config = dict(
    vocab_size=30198,
    norm='rmsnorm',
    norm_eps=1e-05,
    beta2=0.99,
)
MLP neurons of a small language model. Each row is named by its layer, matrix (gate and up: input weights; down: output weights) and neuron, and shows model dimensions 160-223. Each number is 50 + 15 x the weight over its row's rms, rounded and kept within 0 to 99. A neuron's up and down rows have the sign that makes its largest values positive.
Before each neuron's rows, "fires on" lists the tokens most often at its 100 highest values on Wikipedia text that the model never trained on. A number after a token or word is its count.

fires on: "J" 21, " J" 17, " j" 8, "Z" 6, " state" 6, "j" 5
L9.gate834:47 48 69 11 25 40 40 51 32 36 58 63 78 25 81 34 55 78 30 35 44 50 60 31 55 49 71 50 73 26 51 53 26 57 67 60 46 80 54 51 59 68 30 30 46 42 34 53 51 38 42 53 49 52 49 56 60 34 46 63 60 48 52 22
L9.up834:40 31 60 54 29 63 33 39 39 39 35 22 52 55 89 57 34 49 63 62 37 37 49 34 58 63 53 66 42 24 72 70 14 34 46 51 40 53 28 49 56 52 43 59 44 64 45 67 46 62 62 81 54 49 53 78 62 46 43 70 40 85 46 60
L9.down834:29 64 23 59 75 19 52 58 27 53 66 60 48 40 38 66 67 54 74 50 32 52 34 52 25 51 46 65 69 71 55 45 45 45 47 68 39 58 17 43 65 59 69 71 58 51 78 49 48 45 70 71 58 49 46 63 33 57 34 66 63 71 37 37

fires on: "J" 30, "j" 14, "st" 11, " blood" 8, "it" 4, "ä" 4
L4.gate364:29 61 47 64 39 51 35 69 34 39 33 41 41 27 24 36 49 57 34 40 51 63 66 30 79 64 66 31 41 27 43 72 29 33 40 63 31 66 42 48 45 33 11 39 29 61 63 40 53 49 55 40 47 67 27 77 37 55 35 51 52 49 63 58
L4.up364:58 69 41 54 41 54 26 44 29 45 10 23 64 53 45 34 26 42 51 33 28 29 59 44 41 59 58 77 23 31 41 46 42 43 62 61 40 64 49 64 43 33 40 27 51 20 56 42 65 25 49 56 60 68 37 69 72 48 45 41 30 71 42 61
L4.down364:57 86 33 45 71 52 79 71 57 59 74 60 49 41 34 38 72 51 59 25 76 55 41 46 69 42 31 63 61 62 56 68 39 68 33 83 52 78 39 70 40 47 64 41 39 72 55 29 80 46 01 70 40 55 49 52 28 48 56 45 64 39 37 54

fires on: " B" 60, " b" 35, " M" 4
L2.gate925:61 66 57 74 52 53 51 63 44 42 62 52 58 45 60 55 44 71 70 51 41 87 37 53 46 58 53 39 42 30 76 57 61 20 37 47 55 24 25 43 11 40 13 27 54 68 74 29 77 45 61 26 71 58 55 15 38 54 72 20 46 48 55 62
L2.up925:65 41 45 42 37 41 50 31 42 35 60 49 51 70 35 61 61 51 43 42 34 61 59 50 40 28 88 55 58 58 35 65 56 19 17 42 54 60 52 42 53 65 32 42 52 49 67 27 58 62 53 15 51 72 60 49 44 45 33 37 62 57 42 71
L2.down925:59 52 00 71 44 31 65 65 48 37 41 53 50 44 47 72 52 42 56 41 34 37 60 59 38 12 71 39 35 43 54 56 59 51 38 57 38 50 61 70 35 48 24 55 52 34 50 24 44 43 40 35 36 79 50 54 50 17 34 37 50 50 41 37

fires on: ";" 54, "0" 6, " have" 4, " considered" 4
L9.gate1306:26 43 68 59 51 54 66 46 30 58 61 24 39 27 78 51 34 48 47 60 34 36 57 69 72 50 53 45 29 50 78 59 49 45 44 56 52 69 47 22 39 54 53 55 31 40 31 36 45 38 64 38 61 68 44 66 35 53 39 38 35 75 24 46
L9.up1306:82 26 30 60 46 45 62 57 52 44 50 29 27 88 51 59 57 83 24 58 40 43 23 40 35 63 45 68 72 55 50 58 44 63 47 51 64 54 53 61 51 39 39 41 39 63 78 49 45 34 36 58 64 40 16 32 72 59 49 55 48 61 34 75
L9.down1306:70 37 50 27 44 22 54 63 54 33 29 47 51 53 66 63 71 35 26 40 37 36 34 52 33 67 68 42 36 33 54 41 53 54 42 57 41 41 47 63 45 27 41 39 51 54 56 65 74 20 39 53 61 37 38 49 44 75 51 50 40 37 48 64

fires on: "-" 66, "–" 30
L5.gate275:47 34 52 33 68 48 48 25 40 44 54 53 43 51 35 27 71 57 66 56 51 58 58 76 42 53 46 44 50 71 51 40 40 46 57 42 71 46 51 38 67 60 33 46 64 53 46 35 63 80 96 45 34 39 24 51 42 56 71 53 29 73 47 53
L5.up275:62 36 47 42 64 31 47 47 50 47 44 53 65 29 41 63 78 52 45 56 63 60 48 37 61 45 55 32 34 54 46 44 25 42 38 39 57 34 54 61 59 55 70 43 68 48 64 30 47 48 51 40 52 17 45 51 47 30 53 47 50 53 35 73
L5.down275:39 55 61 48 33 42 42 35 67 37 49 62 46 37 44 48 36 73 68 89 55 56 54 49 74 90 58 45 59 28 87 61 64 11 38 70 72 52 89 49 35 69 60 46 63 46 65 47 50 53 49 49 51 34 49 59 52 44 65 55 31 31 65 55

fires on: " |" 94
L9.gate171:37 65 63 77 33 35 63 68 26 54 46 15 43 66 67 61 57 66 38 54 39 72 62 41 66 48 75 39 39 49 65 31 63 28 51 81 37 32 35 54 58 71 44 53 54 61 39 36 68 28 52 57 14 64 52 40 55 12 62 58 32 60 37 66
L9.up171:46 62 77 35 51 63 80 31 31 55 31 31 53 55 51 48 50 44 68 52 55 60 35 51 33 35 65 30 57 26 66 18 75 42 26 41 60 69 45 53 38 63 50 54 60 33 53 55 50 69 34 67 42 46 76 46 60 51 76 23 47 50 62 61
L9.down171:36 35 64 72 59 47 64 67 40 21 56 30 66 66 44 49 41 59 84 44 33 45 50 73 46 40 69 25 33 39 83 36 58 30 43 64 24 47 53 58 34 45 60 58 64 35 37 58 43 61 56 29 55 55 69 41 42 62 49 68 27 43 51 68

fires on: " and" 34, "," 13, " data" 7, "-" 7, " information" 5, "–" 4
L9.gate38:46 41 56 44 77 60 54 40 42 29 30 36 64 76 63 25 72 62 66 59 47 44 78 71 76 67 39 40 63 74 53 33 67 57 78 07 78 43 48 47 68 34 53 33 47 57 50 42 37 64 65 46 56 26 10 53 46 50 57 39 61 57 50 53
L9.up38:52 56 43 44 53 24 39 34 49 39 36 59 78 44 45 51 44 34 46 31 29 22 54 63 69 38 44 55 51 37 37 57 70 36 59 51 51 35 99 43 55 14 63 51 67 44 58 37 59 45 65 53 46 11 65 57 53 61 63 61 75 31 47 72
L9.down38:78 43 34 31 36 45 52 46 59 67 75 39 77 61 33 56 38 29 74 52 55 67 62 45 62 67 40 70 47 36 53 20 67 37 33 35 67 29 62 63 52 44 50 70 64 56 54 59 31 42 55 55 34 54 99 59 59 59 75 66 41 61 42 69

fires on: " |" 39, " of" 15, " –" 5, "/" 4
L9.gate135:35 49 58 49 60 46 38 76 12 41 73 40 62 72 36 61 54 39 43 59 49 50 45 71 85 57 63 55 42 49 83 40 42 17 08 52 30 59 33 61 36 52 35 26 46 59 34 48 47 41 56 56 64 60 13 53 59 07 44 65 54 26 23 43
L9.up135:42 56 67 43 56 61 78 43 51 06 38 49 65 54 33 74 36 24 25 58 31 38 78 54 58 57 62 53 07 44 25 48 52 37 43 53 42 51 67 66 42 48 47 63 51 45 45 67 45 60 33 42 30 46 49 46 48 60 51 35 80 25 64 56
L9.down135:64 33 46 56 40 37 38 41 57 57 45 41 46 62 60 57 34 67 50 37 31 51 44 54 51 28 77 53 39 57 68 58 47 59 32 33 38 69 79 59 40 57 52 31 55 73 49 60 51 59 61 29 42 10 35 57 60 07 53 25 46 49 57 65

fires on: " L" 88, "L" 12
L2.gate1393:52 52 47 49 42 48 54 22 55 38 52 59 60 39 49 47 78 45 79 35 34 46 49 38 34 31 61 42 49 49 23 75 42 28 53 53 57 50 28 50 25 70 19 65 45 35 67 29 46 57 72 48 61 50 63 40 31 67 59 48 49 52 69 50
L2.up1393:29 43 25 63 30 60 53 25 74 48 52 54 55 56 67 49 78 45 54 44 32 57 63 29 49 46 73 39 50 60 36 53 62 29 52 49 78 51 41 31 54 80 27 60 46 44 54 25 32 49 80 41 57 45 46 51 14 66 51 40 59 65 58 41
L2.down1393:42 44 00 57 32 45 34 48 76 30 60 71 39 52 40 56 66 63 61 36 49 16 51 28 73 34 50 44 35 35 61 84 71 56 65 58 57 54 59 43 57 51 44 67 47 31 57 48 34 63 69 48 48 24 25 45 51 12 64 57 49 59 35 35

fires on: "ion" 33, " Law" 6, " Revolution" 4, " law" 4, " laws" 4, " Exchange" 4
L2.gate288:46 52 79 41 83 55 59 51 51 67 56 18 67 64 53 26 41 27 55 64 59 52 32 50 55 35 73 58 47 35 55 27 69 43 55 40 46 54 44 63 72 51 56 38 42 45 75 35 65 47 47 26 50 42 56 46 50 53 37 62 36 66 41 63
L2.up288:34 54 16 35 78 67 48 50 99 49 41 49 57 42 54 32 43 33 54 62 67 26 60 57 55 53 60 66 51 24 77 31 67 63 38 47 26 48 55 70 63 55 41 61 64 49 73 46 72 45 65 33 20 52 39 67 45 54 19 55 50 56 29 59
L2.down288:49 55 00 50 48 62 99 88 91 48 35 68 32 64 44 58 69 65 48 66 44 44 39 40 55 64 43 45 33 49 65 30 50 48 77 59 18 49 60 52 52 45 60 81 69 57 45 55 30 75 58 42 53 48 36 41 54 68 58 44 69 46 35 21

fires on: " R" 59, " M" 41
L2.gate357:54 47 57 42 70 31 48 14 87 41 39 56 53 65 46 42 51 42 34 61 28 47 35 44 37 30 44 42 44 41 44 58 80 51 31 40 45 65 43 50 60 58 40 33 52 75 75 48 65 38 55 38 61 42 51 21 47 69 36 32 57 64 62 49
L2.up357:35 23 72 60 53 49 33 47 47 39 40 55 47 75 69 30 38 45 54 63 49 40 35 37 50 29 65 47 66 29 46 68 71 31 48 62 64 55 29 71 44 34 51 55 56 47 46 46 61 51 59 16 58 32 65 57 35 45 43 61 39 60 56 40
L2.down357:37 44 42 45 56 62 50 48 69 51 55 60 49 77 62 63 56 39 38 57 28 22 67 23 48 35 51 35 51 47 59 43 84 36 42 61 43 42 61 48 37 52 68 52 70 41 47 47 51 41 60 51 41 39 48 56 44 28 47 62 62 34 50 52

fires on: " |" 29, ";" 14, "'s" 6, " only" 5, " top" 4, "," 4
L9.gate989:37 68 75 55 63 44 64 35 43 37 26 43 72 78 45 51 31 34 38 58 37 73 43 88 31 27 11 40 36 40 48 49 45 23 66 88 49 44 40 54 65 55 72 35 31 75 47 59 58 36 29 34 40 58 46 61 35 16 36 50 43 25 47 63
L9.up989:56 58 56 68 57 70 73 60 33 51 30 48 57 55 39 55 14 48 48 51 44 66 54 71 57 27 39 64 45 28 55 63 60 44 45 50 30 40 53 45 41 59 81 20 37 49 60 69 76 60 41 51 67 31 40 69 41 45 48 10 29 13 36 39
L9.down989:50 44 37 46 34 58 68 91 47 39 57 47 45 43 21 48 60 23 50 46 47 70 51 65 63 44 47 38 18 11 65 62 52 31 72 55 19 60 18 41 38 70 78 43 37 38 29 51 59 68 73 39 86 43 64 52 46 64 39 44 20 22 26 24

fires on: " L" 92, " M" 8
L2.gate1535:48 30 42 79 55 48 61 44 41 37 60 35 71 57 50 40 77 61 63 52 48 49 55 46 51 40 38 30 52 06 37 49 61 48 60 65 44 27 56 37 42 42 49 82 63 52 45 15 53 43 58 38 36 55 45 19 18 53 48 08 54 44 43 72
L2.up1535:37 42 55 55 52 67 48 38 53 68 64 60 16 75 48 45 41 61 68 30 43 46 22 39 36 36 60 69 48 37 52 55 46 50 24 67 63 68 35 35 36 35 47 54 39 57 58 45 35 41 46 43 53 38 41 64 47 51 32 54 31 65 64 35
L2.down1535:56 31 63 60 65 42 57 40 76 51 62 50 47 52 56 61 36 68 62 47 78 24 43 35 42 30 52 53 37 27 43 55 65 35 39 64 64 65 43 33 44 32 48 50 60 51 53 43 57 26 66 63 47 53 50 61 41 32 42 62 41 39 39 52

fires on: " V" 24, " local" 19, " Dev" 13, " St" 9, " comp" 9, " Cor" 5
L2.gate185:73 62 46 48 57 22 62 46 36 47 65 54 72 43 65 58 74 65 51 53 36 43 55 21 58 51 49 47 64 51 41 39 51 39 71 35 18 19 44 64 36 32 54 37 34 67 56 41 74 80 45 50 28 65 27 71 77 47 37 32 39 66 67 41
L2.up185:36 55 57 43 43 43 47 60 44 34 56 82 56 38 22 69 60 55 43 38 40 37 59 47 61 66 56 57 57 47 42 53 59 49 79 49 57 22 39 06 70 83 36 37 39 34 62 36 33 72 33 82 61 56 29 60 37 48 53 54 54 88 38 29
L2.down185:38 39 63 65 49 53 77 55 50 54 28 76 59 63 34 58 54 59 39 11 47 62 38 60 57 33 49 47 64 29 49 44 52 60 42 34 45 34 68 37 59 58 61 53 39 51 59 26 36 51 44 39 45 33 20 45 45 05 42 25 37 57 53 47

fires on: " member" 22, " group" 14, "ko" 13, " station" 12, " band" 10, " Band" 5
L2.gate778:43 46 39 65 49 61 59 46 69 50 46 55 58 61 61 28 41 66 66 44 60 45 60 46 61 85 26 59 77 52 85 55 69 63 33 40 63 31 37 73 62 38 51 35 47 44 37 45 56 43 41 66 49 51 43 53 59 35 73 56 81 47 70 63
L2.up778:70 40 52 33 58 50 50 40 32 65 59 42 59 45 68 37 52 55 70 59 65 60 33 56 66 44 73 56 86 44 66 85 73 81 59 48 53 58 43 49 60 54 62 53 39 52 64 50 51 72 28 65 45 60 49 46 41 49 81 41 55 43 56 48
L2.down778:76 33 00 45 47 71 00 61 60 48 26 46 37 26 45 56 87 48 50 24 04 49 59 56 45 46 61 38 63 26 72 50 66 41 63 43 63 31 34 45 81 30 46 45 31 49 39 39 43 61 39 49 50 59 47 66 55 84 54 30 56 46 42 38